Weights of a small transformer language model: MLP 1216 SwiGLU.
MLP neurons of a small language model. Each row is named by its layer, matrix (gate and up: input weights) and neuron, and shows model dimensions 112-207. Each number is 128 + 32 x the weight over its row's rms, rounded and kept within 0 to 255. Numbers have three digits each. A neuron's up and down rows have the sign that makes its largest values positive.
Before each neuron's rows, "fires on" lists the tokens most often at its 100 highest values on Wikipedia text that the model never trained on; "fires in" lists the words (lower case) most often at its 100 highest values on Wikipedia text that the model never trained on.

fires on: " was", " while", " still", " While", "ly", " Despite"
fires in: "was", "while", "still", "despite", "when"
L5.gate598:150173104178105151145140169123176083115156123138147136199153145123107158171060069149109086082107079178152098153094101138109159109167146089129142152109153151185156112174157148126121134123082118096134167101112133134109145092137147164069101139057170149086091128082124077096135177091144165073
L5.up598:115091109152168140088125089095102125094112187114102127146106130076193165132067103165092137142116141153187112143103160154191138144194105169075091119120146156159116151114102119129149133090103129167169176189088168160133165156123118091122087145093081131198127144172114179175105139130112182111

fires on: " to"
fires in: "to"
L5.gate655:133154121136166155122067139192140134132128082117115046181186128088136107100139099214103127146081160103123080101130101100202115130089148131149105149097131108149081128137127134148142139089095114153172116177140140089167205124096151099154157159153114121132122066137161111132128116123106120073
L5.up655:146135082103183111159162120115045110138087070096150109119116148181111114127139144111109141149086142121192074130098123174201190109167117117166143148143152105105071151164150109124114168121092141099098155100141077155127117086145176087110104166071141117114142090141175120128122084162165073105

fires on: " to", " not", " can", "t"
fires in: "to", "not", "can", "t"
L4.gate653:173193153156122163113152118147036081171132074085131095070155106119125128156169102124172112123142153148049103139150124079142128135121113080128150112150136148056079162174095154099125186164074105114156094133100127118108155136125133111027117121080120184163119123078118196158080108162124123055
L4.up653:139159160075155161111134158136078084132154109181100065128123101143115086169109162084144142092144111138095116104167142129143145133117185141130166081142165108139110149078169118067134117155113101117151126158125115095164186100055094096091110160142091148170158112103139141168141106117083099087

fires on: " of", " his"
fires in: "of", "his"
L4.gate314:102149128121169181142128162138054151172100104142117135137132183141191195120190105226153136117136156205063110111153117115139149160155183119086120130141116151127170146111165160146165125102137101140173088093143128149164171115132131142119120133122156140155107059087080102131137169119125149134
L4.up314:148155133162124157181081158164113116143153120165144114146182120105167140122155165170123087173087148110130107145097141126095188167168194137088076108079151139071130237110121156103110144171164137175100170146130123163114140086177141136108063160131149191147160100138102098157032120086120090186

fires on: " I", " to", "I", "s", "t"
fires in: "i", "to", "s", "t", "can"
L4.gate734:145188192137210125138038132118105182145132121131082087094194178101146150119069150084111094062155181133150118141139103124139050109095145096067132159059143099151122173153130124110104151086127107119142094138139136120129133052075114112117085129126150089086135095158154152089097124117145091102
L4.up734:147164119118094095138196135147098135141145120138148097157147109177124175159109175071153176150103095118129088120120114136141065105126126131139149160081129080085130139140101087086127171125129107135117130157093140090100149122048138092125117175102157150127153081191130117111114146116093154116

fires on: " to"
fires in: "to"
L4.gate886:163119191146184116115210090123119105134107099134121074153134124057112147138112105159112120137076078102064185104135084088177149099131146150159172129137114130156099120121166106155104156142100167138090100160104101097099163125207137167117165108105167087091084146153114130104149064086167105086
L4.up886:177055109116134136125180204137119125110105100098090098071180138143149026159108115127126134100107102141106088108103163077121151108133087121159157110112100130129120097135144100152159148102091076137142130138096130156115150107195143074096150157144193112128093147147142111116153158099132108121

fires on: " was", " were", " are", " not"
fires in: "was", "were", "are", "not"
L5.gate978:143121156121068115083140172096154109121094090094125130078179123129118131101161126139057114132099136088094106120100175125136137167078164149140135102147100138133095074158085141146144063165136119119160112111121125103177135084163149186118098137133137140135124080115082186166131080098114157077
L5.up978:103197081142148147126066147104097151178104129127173150158134103130129186103128082113173122108102131145201157129079097101106130116190112081134166141136145134104142071046111050114027124126108113134088137122148086152044165123119124173110179125096128120107092201139113144085070156107090180181

fires on: " to", "oc", "sc"
fires in: "to"
L5.gate259:150108148142166163073090170151119100145090121109134132149177113149177119106084130100125080101052148105133145167144103104102112115129184145132177146148154119125098099142104121133134105179134171166202127108148113159154146121136165096105109143134138104130183144065092161107067127064102093143
L5.up259:155125099140156099071158140088089090106179117110129083124160047180173107107116168109104142130073126152152131123187115106121056169121072120144132151134133152138121109105111097121095147149103055170111182134130141080146103106138086064131118159082179134137108100082130135172101089060141119101

fires on: " to", " would"
fires in: "to", "would"
L4.gate1091:109152106196120102141177131155072118186136113115143061110144136129149104104115074109158125107186142177160102144160155146122186091136148121136165133090161112040110124193094103109130145099122123171092141120105075119151166153155165122099146115185110107153109134165174109147066159146135123162
L4.up1091:119152147112087138168085100093127159140189102085123121135134095130096100189127147146120130129135106110209154125159079120140136115110142111142102122148084055178155125118112141131145149153084195073093135147147168122190089121116127113132142172096166121135182138160136075087102121071150097154

fires on: " was", " is", " be", " were", " came", " made"
fires in: "was", "is", "be", "were", "came", "made"
L5.gate379:107140167106083203126104146095073140159076174090131130119126129157149193162134119146125143128152176126109109141142099131118119123118113121151146151157108175094179096083113102114119099178130135126095146128100151132140174187146138175091122131068111096101082126123072154097098110085133191083
L5.up379:122153080153210118090128093083100135090082151164175194140148139091161133152134117183102131064127168103059137130145156162147146103097141084163154099157162088076160076113098108111079141164121097150099131097147144124148088131130102123112078167173124101131092137152105083163142168106130144083

fires on: " is", " will", " would", " to", " was"
fires in: "is", "will", "would", "to", "was"
L4.gate151:109130133154069072119143101134122129170177108150117125126130139110124142102122111052106200173130141149129099144140101161111105062120153091106136173079119111140104132087180110101118169093149111106090128140040104141111132136079090109134168160154061124126112106179139163122080146154087121109
L4.up151:154127162129149157197094136148152106133140152132144112144125133139112125178152212099140182141126149163113119151148179117120138070117144120145127084006125116159151096168161088076099120183209069108145145150089125156125124124110103100179148065109070104136152102120185172147122163133140063076

fires on: " was", " is", " were", " are", " be"
fires in: "was", "is", "were", "are", "be"
L5.gate414:133121126126152145127139091133131171115109146207131176131116122149122143081191160127158115110146116138114110116149136178114128202113131173142104128136184151120164096142128089150178165134114122106095155133096146124220167131081134171069080153138175137087113152113105131147153101100142149102
L5.up414:118112121106098133130066136072118128150123140154178118136069117134129178112140122163128071158158191164096100056148086172088134155155152095096165098130098122106126149115138119119126080124136122151149152098141086101105132151104150127100163122168092121054064148123081098098117145074113145099

fires on: " is", " are", " was", "There"
fires in: "is", "are", "there", "was", "july", "june"
L4.gate1021:123106152152160144117187135155141143135021108116098102183060080091149111151148118135086126145147134133164143108135051144169112145150107184051125156175089124123081143145177105108144157144074156135045159128142202059147133107124173088125108225132027078120089157151125091105148171095123142100
L4.up1021:125159128135116073061171128097105125144140084114101077112058096135105135113144102134117180137143131118183137140133129133102069140066175153094059190125155183074129117129151117054126123158116072222184130107119124140201098086115101055126091104174116099134149107145144101098153156078101220109

fires on: " of", " on", " by", " for", " with"
fires in: "of", "on", "by", "for", "with"
L5.gate991:113100091133205158138143126108167144124140198172108137095083144134114167141108088087158106134096182159129087164093124116148124109133113097171120188179149119172129161099089090069190152143117146134104136105105106110140119081122138145129106158130093118152170101177147139149132099107163101100
L5.up991:140125125147170125158123169086092102153132155140175163077085137110137129134074099099114074150099149122131090110132108189163118138136148117132151178217092121182116167112127129074108154154142144164135184111112175125168131051114165153104160128101134130093125122148122131154143115107120099142

fires on: " was", " is", " not", " rel", " indic"
fires in: "was", "is", "not"
L4.gate577:175113104131064087118085145132103100114113041117106139106183069091125096134175164064117118137107113173165159165127186081061122151116152165132140124132078168163121175124105118140146157046136117181096097139124093151135104146127161120102139128148221118122162104121122162154146160106047096168
L4.up577:156130102139068139138139164115118145124146123071098114194164104097115114070163134179173205092158113125132123145069104169117152152116153172172115152160074141091079151183122052115109122154119170140109160111155177048126139128099091166143135089124109167136174133096179147094140137152165145172

fires on: " is", " most", " very", " was", " it", " so"
fires in: "is", "most", "very", "was", "it", "so"
L5.gate594:125120159122077135141163124113038126085107115156101107151129109143153165134097126065117136124176121141165121164130133179129122206118123109085195190180163231077152132211127154150166095132151107158151058155143185041101141155107116151090096131102165122134106152120147173124144168125154097082
L5.up594:146147145085107120105170151149094145147091147136082085147103065199119171157180143112111124152111142080124139134112153197150119125095065183129107101114136179140100144182129152140102139110132121175162081134134154113104166153156209150127115036091170125136098127093089135134135070170112119142

fires on: " to", " His", "s", " Her", " his", "ly"
fires in: "to", "his", "s", "her", "also"
L4.gate72:129199151144142119168165109137128150150173129081120089130137092152171147143097068158091125097077174176138222058158126108120199101128182157115152143166140117148105203148116133074173144219138185091124104115141092062211131155112114117135100155160130159091150130151127151153152128105171164134
L4.up72:157148171140160091078131130111067099145055167198130117162131111105149138067099119123167147182097158113166063102094074106123164150059122112125066147115191125098102144147019122138085157137193085132108155125148121126087149059103059137082128144119192114073162109087095143172162078147073149113

fires on: " York", "s", " his", " a", " Boston"
fires in: "york", "his", "s", "a", "boston"
L5.gate1205:112110113129178187143099096135133116107194133134139127149171073095181102173139142132152126093099143122081164135104153111102137104113159104165111112189051164115173133149149107109160133074114130111085127062162137142155099104140148159108108130167109196122088135145116116102132134117109141148
L5.up1205:158128123145128125142104169123116127102117180115161110147130127129161090107127164081161125120115118147162117137087090140065167106095125116079073116134150112154171195108082086139147110164111172113146184128122134142122112070150146173177116132125124188119136092124180075120128153143103166067

fires on: " to", " with", " from", " of"
fires in: "to", "with", "from", "of"
L5.gate875:087143080173233112160142109171127149138084161166176151097127149097144094162102122152137136132082130099153182148104134162115111082067096096151142164197139146133133111142107104099116109127141138160077145097150128192193135080114078128103168147126165112074116112145125154155137115151207139156
L5.up875:073098116178144137173128095111089131081136178227139216113131195121153204106129099143085129185098187043083147154146088164130173132094123103126110153125120166134128139212033106136123123114130137153094152087083149127156176104106134141154131085129161129107112170150128124130128102146124140199

fires on: " of", " for", " with"
fires in: "of", "for", "with"
L5.gate876:110172182137114172124084158140105121166117157079064118109179076065090124112100098128137175118099162154142163127157144093140127157087072166156137120162137110142041152171178180131149126128097100155176087197115115130104118160168124135132187162143115104151129132140134099157156192149095157170
L5.up876:153167103164136130176058116090138114170096201162181168125144122079118123121139180141159108112129077138194105155090126168221148143143138166118089157103146155153120125136160110134082078140162148164162103115103137122177134168141138162097146107150100177131074088105157124110179146175128121082

fires on: " in", " from", " of", " to"
fires in: "in", "from", "of", "to"
L5.gate262:062166160169082177159167112196111157144200168126096103120097168126165148093183107116152113110199145150126187100146093097170157122109164149087104130132140101160109099110123141079128160109114122121130066161100138154157096130160097079129126121090128135117124121176130106144039131061136161164
L5.up262:133180120148145106136148092166103128145121208127152075133120116086121175108097091170103104159080190088164128150118092106208087133100145104067123124085161121127165112127160094124143134103141084137145182137088138187129096157090098113138126138105159128155163132133179153140082123102130108151

fires on: "s", "e", "ial", " his"
fires in: "s", "his"
L5.gate499:104115086145107103171149144079091167131123092110078155197176195081162165191126134137100159118116143109105134093113131145144104149122179090163112111172103098126161087112159094173110136151090093126164075123131152196124126178075161095108109115111154131078183076130074124147128176115105132098
L5.up499:079132103154115044146070154095092104194171135108098145154108138094119094104142178154153129122086127145031114135174138062176114108098126110108105107165198182133117145117107117067142112133101156135135178110156100122161103161119087140149169145155115118141106151153055089166114166132148157174

fires on: " of", " to", " from"
fires in: "of", "to", "from"
L5.gate35:077150117132232106114086109146108122165122107174104157084110134119104173164121095156073142119146163075094181180185058153174108127062079136173128144161137117189087173171133090113129114065160149112092115185125097134102164129191094108111165113133084126127086148165087130154087165089140119076
L5.up35:149190127137175123112122181135051079139111095196166149153090128073130158172115096171148142150082072143143093122068151076164151142067092123140097178140137140145101097145136116110156078147105143173181125119102109154125201157131131129192097157110172090172136075133152147156116153167143111125